config.toml
init = "normal"
warmup_steps = 200
seq_len = 1024
steps = 11298
MLP neurons of a small language model. Each row is named by its layer, matrix (up: input weights) and neuron, and shows model dimensions 64-191. Each number is 128 + 32 x the weight over its row's rms, rounded and kept within 0 to 255. Numbers have three digits each.
After each neuron's rows, "fires on" lists the tokens most often at its 100 highest values on Wikipedia text that the model never trained on.

L4.up243:130119101087160125134157142074106114138096118108119153100127150161131127161196139139169168107162087129126186160148140132191190177114071173132136065169170144132176147136126101122105133127150144163125131153147163172161104100168133136139133123137134047120081122155133120109164084139091138122117097135100059118182099103127139126124111138136149096142143161179148116204066125218101135133072
fires on: "ment", "ary", "st", "arch", " of", "ical"

L4.up229:129110152168125146082113140100110161129117120149152135133136161123111152151169145132080175151112135093081142189076129174162093163176131152117159104100162103169149109185169120109136151111129121090156172150138158127089089153120161117117086153100133081157115194097134117118089185180070150142065128128091108099105106114211133169114110188100139119117141144125061078181177110149145090149063
fires on: " of", "=="

L4.up249:139181148147112164198140095147107119145156120158152160096103165167151149058179089161121187101168110150107076128048157160149103115102127128070085149163115082123140142157116121042109117157152090127176117126112179077151137111151126102126134159179165095103152139145128142129121090116171137136099141159062176134127167099163121081098094129103194126151141129125155108136144114051120099094121
fires on: "g", "ation", "ce"

L4.up339:138109125136135107200139134069118086196104202135129158094186162185099088161141123171126084138170048123225044122106125108170162141145100118106088145087102161091129107121113176057135124166098107101113183153089139177111107093125146151124092100147111118140085169122135107128120178046137105131133134100122162139154110117101148106124205162222141160162170137054131144140147090160114127136116
fires on: " f", " he", "ar", " she", " wh", "y"

L4.up83:123117143158092185180103158104160134078069140136154142083119094151112175172086143124155122120192164175109110117117116080181114088185150049108137138138163076107124138125171083154094118146197162119121151143138117183065109151109209102154087118158133136119090145132091098109118138126132185095079156125146146182091149171145126128121124099125144158110120110098078116145185072151154105111128
fires on: "er", "ri", "s", "an"

L4.up146:108113130151154155165140125090132069141142193178081107122165149120145097140106118135109064077174113100160099189136084143083081135149121104092105124087069213158148132106158106104093157195125093130157114083118158090112115107156092124119161152147084103090119106157088143152101184127157134110167156095139183167091097133137139124185134169105086054152161074147145137104159170210133116148169
fires on: " he", ",", " He", " St", "est"

L4.up63:102136141182204177139130137088143132179106119107084143175175131123082128080155143164060097046141154167080140089125129129120145094097130094160167074085159118131095145128172129144145151127128140157159102185158101133138081162084122101154096097157170097073154145159095152148149182106149128136138189071061137152080132138133122061120112090160122155096175151188122155151090168136142121142128
fires on: "ru", "k", "ti", "tri", "d", "and"

L4.up211:181153078096140114130190168123145154136093117123126125128137102101132170102139149139156134144202143138172097165105103162126144081066148128156110152141100117128041063136133154136125197121163149133057178168147132091117105105205127138138146113106157107090131126093149152118136131131084156158219117141121151120082115103113126092130116137121058125143164098181136185072137087105159092161125
fires on: "re", " Le", "o", "n", "ll", "ck"

L4.up111:180151072147152106114164133128143081150076114139137101143130158151200106120139119111106139162172129107113110182086108102151174123177105111084126194131172129138110077110119139097143199117153110104172140083050083095138099103130138127110115094102162127091137134168133185120128139113120112139116101168189124149148192155076167090140115131116102122151119122165107153184101175142143157163123
fires on: "ter", "est", " gr", "ator", "t", " School"

L4.up670:154153162143069113141092110162128119138136143089092143119113178153111093131165138150115141106184122165054190156117110137072131133128169135081081045113130135166089141136086255120098117169164127099096102111103089142117105136095141069056114131108132137140140116154151090133117147158091089110139183103113160127150153154149178112093154135115128121137137180112073137146126114114125151152121
fires on: "mb", "ch", " 19", "k", "and"

L4.up541:112170055159139146172145158123144171136082099146111066119075167112104129222145104158109113147127149165103156085077067145113137161139156120211189157098124083147152119074097155104131142063112084114159155132149114117101062103128105137125090132098105110122100212111170105152194123148169124210154160067129109136112151110102140091183104116117063141131133106138154108077137105152187084161096
fires on: "vol", " tr", " lo", " sp", " comp"

L4.up149:204165113099139129127098079117106167076134124162148080095130155153130134136159138133082151172079126183102157134147168147158120134190146116153129095099165066110081073106153119177141126115102131109187089107149164115136082126111114150118129143090068101171089140135158166126170165088115159128140142082125051197065124141089185128201130166122098172104102153130132118114124081129120134123138
fires on: " of", "-", " was", " is", " a"

L4.up366:126180122152112104161179112084123099085143132108112088095125121182154154176141133157123147131164146158108109120122147161081195161083056156124148104176153131082132108099145131057090137110150155155089098156115123111123145174122177185118126200042174123108109137125114139128140152143132089104159131163149110166082183117127154148041098111102126022082102092137123108186091147108150133127056
fires on: " football", "ing", "age", " research", "ation", "write"

L4.up11:169106138157108113126101118124110191174156170168092128107131166090066125145122138122140112114149114143184148141153114112119127098122101130098088156129121088179127136120151140096186119135094127145152103137104142124094118129142115120182136153122126136126133198109117053131117135105101113169121151172047201085136125129165172131079167131154075179132157114104116181115137113130079135142155
fires on: "\"", "===", " ch", " |", " list"

L4.up96:149125128145166090123148139116172066122127115088145087140207131141057081150008160110141137105132090130147179115092113083122161116097103169156153146072146165062139162086179129149108106190171130095104185120133117173109088126147131114156083106131189085166154180152138121094144140135145126119105100179161134100137143164160144116159122152111103167111139125200097152157172136104092134163118
fires on: "or", " her", "al", " Cor", "s", "w"

L4.up289:148113076213171139102129112145113115130065138130130166108159121181118134121158075152106080104139156131191137115157103073147155130150122191160090056128110168113088174175136138188195133081135132132163140100171155133136077034109128127142158153092136051158146162108078141156154133148119105134110169177074131112077161116166153099159112129084146130110155135100171090139099190108110139107088
fires on: "\n", " me", "me", "ick", "ce"

L4.up349:126111165152123108123167180111099124118042090108147129098179186123057108168178137098101135107120059151135113115127152126104105068113121049116096123149120108137104172156128071142179116117146116144201155175151168156101123135107137161155118089136115121100078149114121143088109144135155151023173105115123123140160131112086162111114188071099168080085144121070173198126095124173108122105102
fires on: "an", "lo", "el", "mm", "y"

L4.up633:127139128148096128096156147174135109058147119087107162092142192140121157121173084161145204091102151135108153114114138165116144128173131136144121144161095168186171100139171161121081115146122188086142130192115106123057098099152127146120096122149094094142144152136116121133151077121201155189102130212100037165115138143134115143105106137117174090158152113145089132128080090126081104145123
fires on: " La", " Te", " E", " Le", " di", " Ju"

L4.up436:125132108139142114076143110086095127147105157136096103122085135116168145141121140111149128091129091103153103192106102072117111131142160167131133157157135159138144188129107158034081158177177128083162173153110134078110127100142211095124122157130169057142074143103143125162136188091167103094148217076113142108112144109121156117143130171148133130196116128120128093159087056133156116112145
fires on: " 19", " was", " but", " it", " 18", " were"

L4.up660:139127115094128127120091073143207136131114085093149136064135139120156120119130188076086131094136082129113150142092171174144108100124115131101051121165093126152076112103069151102115132099126104152149150078236145094155125166087127153116108155136148137126080159123094130115164119116079100100138128106123147133106141112134188096168165180084099176162079126099127090101125147193155066190115
fires on: " C", "lo", " c"

L4.up160:101182120116128145137065220174171075105122114127152097119183157163112097145135064113062180125146116167136064108117140134145196145141144146125090083173119127120086153131130107085128131120118149145127078119118119073157149117165098062125073064110097096093146145097153188154103111118166125174076159137184136070146117166105137125138121113142135156135061164098136133097101134156090136083132
fires on: " second", " third", " previous", " 2002", " 2004", " 2003"

L4.up681:176164135089164087058122128134114151138146133101167117091118187109078145164139128114105113151155137089136146106193083081073104172103124150085104192152150148110157163111061126134103152118112119142145126135160149118146108156118138144119122094187152141112130131131093143139159156107177107140160143135161131183088101166162145055064137124096165105136101077155140142165121151150110128124122
fires on: "s", "ment", "li", "R", "r", "l"

L4.up683:135087179081174129095133108115112112090133133159089093076095189096124186111090143124149119166131171144137138128121153116117072145165176093098128117134168138146195166135155153130079093129095118081118113129160114106170108133185184126139133131169106116153130159037149097171152161124174100129138112141118159122081126082098114077162143135132180075165101108101098185114133182148115112136128
fires on: "n", "na", "ga", "ta", "e", "am"

L4.up226:099064131057122109145137094165174082088152105196117138090076122123180135118159148155101161145164113124168095135147154110121129116071121125112132094128173161098112158071123118095094126120156153116095075123213122105104111085190111135169112146168146154130068157112120097152074115145128147127112135101117161136155095101097143117102182108177153076161118158111114100132139096214155166123103
fires on: " F", " C", "mb", "ñ", "and"

L4.up741:096120109164126135132101113074151127168159128158135170148148148119161132106098148148098136118044154112150134172166094113117120107151134136109132166091114090122097147181090119119079112082106099099126105146197192070129100125143130155149164134151185129141146114088066143168150096126112139077090134108110142102106078106112099202175171167056131124190125083134116132077112156160067094158231
fires on: ",", "as", "od", "ev"

L4.up551:166174106153165135147114151097174116101155136110036127172127185090127070179182136128147099113150134209127122149122168145103170155153168142165116129112084141106109137055128083082117176090158123142122088180111088169117175159134141109125102172125135094190155075079080099118148069140111123071124161096156095125079124091180136171119159164129097124121159135086184152167101167182112139102105
fires on: "at", "end", "a", "ak", "us", "ag"

L4.up84:145147123134150113098155080076122122114117118105120067104144119069118140166149127172189162118121112112179086189171160142144136079094109108132146118169105145105099139095151130118093175128157096173149079127158139110157139147083163137142112189095116113138175141102160142102103175159132088115172089109095174059126185165117153145146154148178106177142137158106079118114160091148136111142100
fires on: "el", " B", "it", "c"

L4.up490:115139156165142131133073077152098134118087124137124127174172124106177085080127144178072143114138098157113104163136131143104121113150112115148119181149044101124162087103142113159103144135134173116139092093113136152091145157117107111142088154139183134107138029175093193146141126149133150056065095135105121135165107131153130138137148170128135176135116180097153211105119143126162111111179
fires on: "ent", "ir", "ate", "ad"

L4.up16:160072152145165150095153160197142107182156098127129100132111144131086060113117101136117137147098105164061177152110126103132139099094096178071122129137085150091104124084132086114110134117139148112108172163080130028126087122120159127082131142104160142151123161127083120152110070154114074147154129161071184171238124140147084166130146155153152148116142160110202118142101118130132119139077
fires on: " New", "t", "g", "M", "On"

L4.up248:096165121125120085107230083100107149087186149114172188120162167154128136135101059144165167092089117140111114193152104134086152120135185144164121112165129100107134163154031142143169142119186122098111145108120178138087130138129082122166109146117113076121143087142089147052150147124124090131071143096094153098125059134136157098130095116101140141097103125169131096133139167096164067130141
fires on: "ir", " |", "ic", "/", "q", "-"

L4.up733:127136077156150169199078140152097128104084064157152105167125066154067093111102147132157128137112125159095154104121154206192147112155121111103117092076054111137118124168158132096096123121115177154127147196106074127104106102109164204166095128148118180096134165096108104170109063108137100129151114102119102127164108108158145141129112126161157123129138054184159101076142055124151140128097
fires on: " Bo", " mo", "mo", "bi", "fe", " Do"

L4.up375:175100112148095140188093118124129142143163121142121102168167157194108077141075166164162113126074122124196170144105077137176105174221114135128113188130127106079112120139160154095092157101129131153127143126131138135156132119135102150112092118105067131136061136108151142135139087089139109067106159078083094158179162137117155092119136174104128120093091137084113146123144172157144092141124
fires on: " c", "′"

L4.up710:109141164120136119108122094119125095166119105136111115159107144171161158095187146133162158143102115137115123147084166131139107153159148097106112100097071166156186101111157160111148130085146082193164066136146098118174102112147132114119144122186086133087167109090135117122110111149089115090100119144117141164126162121157142125176168212178104159157174180099124135114113155185136127124112
fires on: "n", "gan", "er", "am", "k", "ut"

L4.up620:151138140100103145096171170145133114113112143153148068145123148116150174101138103110143151155120124124167123130151118111190123175175086078123090167070092118101150214105132148121160131167118146095074144162093152171141165087141143109160109142116120046144196084045146074119143123166081166178103111126094147180133092137179064149103147122107130089159105137164186162154085123119089165100124
fires on: "s", "al", " ", "ception", "ro"

L4.up403:148054115149109118130164148176103082221199135133157136125061119095098126084135110140139175135121093158160131114130097087140137127201093104116082103104151136166115095139083106105232048185070133119167097127119133138115154106108142142187133176141110084126091111168107145117157134141141116057162101117179091136162134142181104147102136123146148127133164111199144140114166081117107142107110
fires on: "al", "A", " Ya", " Val", " Al"

L4.up407:087103144094101100160110116123137069125110149088142194114101160176106140161168121151130128106116128123124086129068123162134114140131135130175084168180148064191172166088121118138119070101130148116141109200189160072100119155102131089124123140109161126084121185126131165144136170129178120160095105161091095153146073141131128094173128145117140108125109129128167139143136102110113059082163
fires on: " and", " to", "ult", "ic", "x"

L4.up756:189134164145126104140129134083114015125156077077101163181113147136151164145149143100156122143136135151091112162100143091120102118091106102097167086178124161159158140153163095144131138108184162119155144113154074115105120050143194101134122097133138085119081136130145177090142150120085147083109121065169156112145164136169202095133131115107123085128135089092080175144144098178161121154081
fires on: "er", "ctor", "mm", " win", "ill", "rd"

L4.up550:082179104152148130099093189101138083112111099127128122118140142097141143135111093096157104160125165139126129206145144147095096121142174145165071093142128152117146120116130142141085142131064145139125121125121156134167095122180160086135127174084187154148102130118137127135012116130110065169191154117148130126114102170095135130069058128113170099084137166118154133046077177176152168152151
fires on: " 19", "ed", "00", "ge", " as"

L4.up228:100159178102207155099107160126101131116086179145093141113159184103127082092183134200116122091151153107120137069118094101101172180083132137097129146132077103148180147120133109151141111100088186165099105138121071176142145091109136091118082152141146143071176167089169147150089110122162136133192114087149113080131096103161148104122108178191129079169102136093214101116088171165112084124082
fires on: "al", "y", "N", "ed", "le", "ru"

L4.up450:142129158140116138081115154131094118170104125134105122123153131080112048102173082108159110162178115138178201123105130124160138110107143089084106145147132136108155098148107165066123166117185059139117149104093108138177193106145087139068121127104132138140134149175165136162143162128147143107060103121123132165163090167171125120082089132073072157107137131087189090139079137088153095181082
fires on: "ing", "y", "ly", "c", "ig"

L4.up653:097149123137111164113103177111161156130110165165077080104126110117162082140122166156116126149095091141104158124125101103070132134127117167175152133186056121148159080108156107090127099200139191116120190175157158214128145083158156029191094122101193135125146143095139078093125122132125105095126110154182153114107068117169117101158170124177143130137118117096120104136133163105130091083123
fires on: "or", "ru", " km", "ne", "w", "re"

L4.up57:190079114161092124132167152134143167062146076114100152117076163105152127155170103124165181181134124127097088119095152119148141107085114095093097092128158121096116127173097150134055089146106097069096169108160135164112167157131124150094142043103102055177144114119116075146173121151130111094128134140165127165142184159143119155152132143117156127105129193150114111108132155054133102130116
fires on: "s", "go", "f", "–1", "la", "S"

L4.up760:193080073132125135142166132070123164153097096118050100159098112158122183154118123165126097134104116124039107135101173141185120098104177046117097133165129096107109154157169133092165134130132173137097112076093171166121091098104134113071087152145095136156133111134145162170146094123152123143233131123156105202086099127112126144200156165159122175094117116132137115150104123172161120177110
fires on: " fa", " f", " w", " gr", "s"

L4.up342:127151172162113135131131118126175114086141064130143050149108121111153169177116189167200149133096149063147090158150140099039112169155120097102067094139126098105119137151155143108095078118126147173170106106192128107121158138121127151128057122154081124119172111102092064113133167144117188171181110137107173128101087078161159141128130133133135124127078180189118149151136058081132124083121
fires on: " on", "mi", "el", "ven", "il", "A"

L4.up451:148140168057176136136115141187085089107092120131135103144134041200116183123114125080141111097210141121150146095140154142145084136105109142119120165082110091202134179139139154088136154161127141138105091097131169084125124169145163094122093119160110192049136140181107165124153173127116118086188121124169111094090138160084099122138146119153090096071094142151127131103090109174172124096212
fires on: " he", "e", " He", "re", "+"

L4.up167:142210119157111169164151158120124010075114102121165129145115193111102097099112140138128169127170107141130060159110142144121141164134146170156188174161147144121153103163080138088143109087188139128145097146128168144111104094139189165131116085140086129138124153098109139083156151111189137086174147140159089135102203145173119140126104094119101147139138117158120135141144105080109097108153
fires on: "ed", "e", " as", "ad", "al", "es"

L4.up269:158159093145134150056148170090186134129101131131079138136175150111056142137153179082144106118141137113126179148089166170130085123178163167158163133100149139142118067105153105074172126100085196111142136141139108121168128111117143141141066077057162140110133137163108123144098081135106091129186119162162153124134156101101106135123088174109149141095100104099164106133166057160076113129150
fires on: "mo", " Mo", " mo"

L4.up259:131107132088120116042097083086140154159164055135141112105169147101147095171174108105089175144140100142108086082150100148120107115191120133162168097152216147114131096158136115120143128199119076196147082131089158117112146137173104133105110155100119109173108193140142104111133150092115116172115142138139131113137086164126133096152171124171182144110093117153139177159089091127128138096178
fires on: "se", "ment", "ance", "th", "s", "ction"

L4.up596:085109092168114094191119066138087145194116154108114131159181110155137091136131129081142088148180126120081095147085102131123099176115068160164060130132166158098058109136130139091120155146166111059138137088157090161138144157136130127124096093140095176163134124131079112141113118136095088090147134128094134123157150140137137154152114118140082151114140060122094111135134103132157038105195
fires on: "\"", " father", "ter", "son", " se"

L4.up45:140115119145151117139070115199133145145111136121174105123089100138181096100079074169156131147171084145093114081161116087144191108157144101115110117141109124131068099147091115113110138163093136119056104117201147092144139135081131171172129112073098105045103163194087109129121161141137182151133131226126113159180098138129141117122133145181155159183090114142108096044142123144212154128163
fires on: "S", "D", "C", "der", "ar", "log"

L4.up82:102110138137135131134093147118111146117096116141130152128093104177177161131086095113073143161146169109180129172134129131131142164114065064118140112134126117111099129077186116080116138121129171135123090122125129114118103156063063199171076148119183126106193141111202168111133145151139107179156097106086153130131134080148132104143151118091160074131186116163167100133127074081104119172115
fires on: "ch", "o", "ph", " bi", "ni"

L4.up416:088124091147174136122163143184146098103136129125095177115137134071114090091135112163145098088154137121125095128144134148103084192105143103118138101111177103150129084095107126103129133148237159078096118086129179140120167104176118134159117151214139122186180145053136106076102143161072138114079156129096077116128111124160043131099103160139119137164148150154080145124120163137122066158117
fires on: " E", "ed", " Te"

L4.up495:106149115184143072165118124116090088110103109101129154080091168085124109118113136109082157149119120166160104119144150105140147145146145150124155090181210204138136194096111104120176159132129108044131125150148106112118082108123107096121099176106155123109056196186121128091165140124129139135133141174113155139091211161166152139106143119068139110125103111110148088048136110112160129132177
fires on: "ed", "port", "ing", "st", "in", "est"

L4.up652:104124131141105131062080141098184078042189102080159084117163125104105132105113102096143123136128091123160073137082157143133124116140152098102163149161134171102118176074103156178192155112068161165108126163130137172117158191126184098149106110114071184146114118096155161156095119090083123115170143175161141192128109154145134139146152117122114131139100149200101123088121105166125125105128
fires on: " h", "ri", "oc", "o", "ic", "st"

L4.up280:131113127182138141164129112212126055116139124111112124149189134116142138139163094145129105138130190132125153100124133129101110127121157142125112166100094134086131114157128157126115134058154088115140096113125111087123115101096149120200178095093137129122157133112096176159058064104150145068134151150199145160068103162137117101089170125158155067142177114105151174138081100139146130203137
fires on: ".", " who", " was", "ö", "r"

L4.up368:148111158144080082139143111124127127165173134120124178147114106168085155100056117109140140112122078116151117090143118144115148205168102123152118165117127158100092176107128077067110116081085094109174144138108170135168106090145134161112132145123134099216113147083066180129148178159122144112094131133130174103113141219121125158121166038149105201129198091121167171085115176123157104128138
fires on: "ch", "g", "w", "em", "ci", "ad"

L4.up602:157140085090128085076112117139197121136146127139205091138071162100076126150135170117133133100150111115145168168145069155118157131142105138133111141080197074074129133135165086158109086127112111069103171063147123098119148052065156130078151121138121155118198118096147141143169175159161138142106082131133145094159128144187138129131120160201082129168100105141105158131075095113177176114135
fires on: ":", "b", ".", "ck", "w", "d"

L4.up694:141102078128131116066176135097124117124068124147092143143085142109171170130133086145111129107162193124140193149069148146104148173155169146148144105135108158181118052107125089156106077091112151159155117165122144180091110051144172141129154135108146068095103162152121106120116154101124124137074144084108151158116094162135113150110120111127102093155053164146120153123229108170131066133093
fires on: "re", "ed", "ber", "th", "der", "s"

L4.up511:132095084109195152137162148117096131119071119224092104131117120108133148110200213179117130120130123116158124119114126088105116156130159060130148124090136134120150202138132159144125115159162186134069144143183132144139157140145152104154154132127163083118093126089147132179190209137101172088121141099168109101073133164122147066166186133076122164112098129110128140142074148155155143105121
fires on: "ry", "all", "ward", "ard", "am", "s"

L4.up655:147169102075096165082165165117139137141122165123105126152121119147122092070126073149162098167114164152163149133161140134081111132085107127138140205118158167142156060131106083013137150138120112135125196133117155134159126065114137144078075094118098135159108154124089098145116134103175113127137084182146104109114138131144159168132152159165075152138169134158188123159119137104107130099111
fires on: "a", "le", "e", "ster", "the"

L4.up520:159140171170156168118123213137145146187110106153139127166156097137159147140112170163129107147081101109108144111123134132112167141155119067127132117129104163090135181144165172127090152205154113120199091148087120104124052135156131122113172101102074085126178129096112084092166117078175143108099064173135156130073174099122174133100063148157136103150152105102161117123115137128128135133133
fires on: "d", "ation", "t", "Career", "ar", "and"

L4.up506:146093129148154145133129110064152120158097123085133114113087134080182111084123140128142095158096157133089133220107137088091100146139118154069136148113131121130180107094109124135110129227124095124122162129152142161193137136131102090178150096162123099156116145115083166103159111149133130097060214148156092139071104144122176139182160141129217072136138104105112123126133143126179129149111
fires on: " and", "ce", "e", "b", "field"

L4.up726:113140158135087118116152089135093127113101129124025131113151100086163216104115174118121116116113111130130132163095146112122096144118070183124175089067102118111111163145156192088141127155098152133145102157142067178152107083110175156197113116150082083161096121133112157157109107145134119109080166107156139125156091182172165144120151152169103108079124096096088169092105157121142133120136
fires on: " 19", " (19", " two", " three", " 18"

L4.up85:139149086115119088099135106115042113120159165196135101114186121141121158147155089140141050097133087137157165164131130142167098191159098169081099092154150147118141159142111072084151114139125174090129110126110119154132075075078145064125147121116096100122106135120122135193146091096149116115175128133109168110149116042123122148117131156172075156146146087149154167162101105170135112141090
fires on: ".", "\"", ","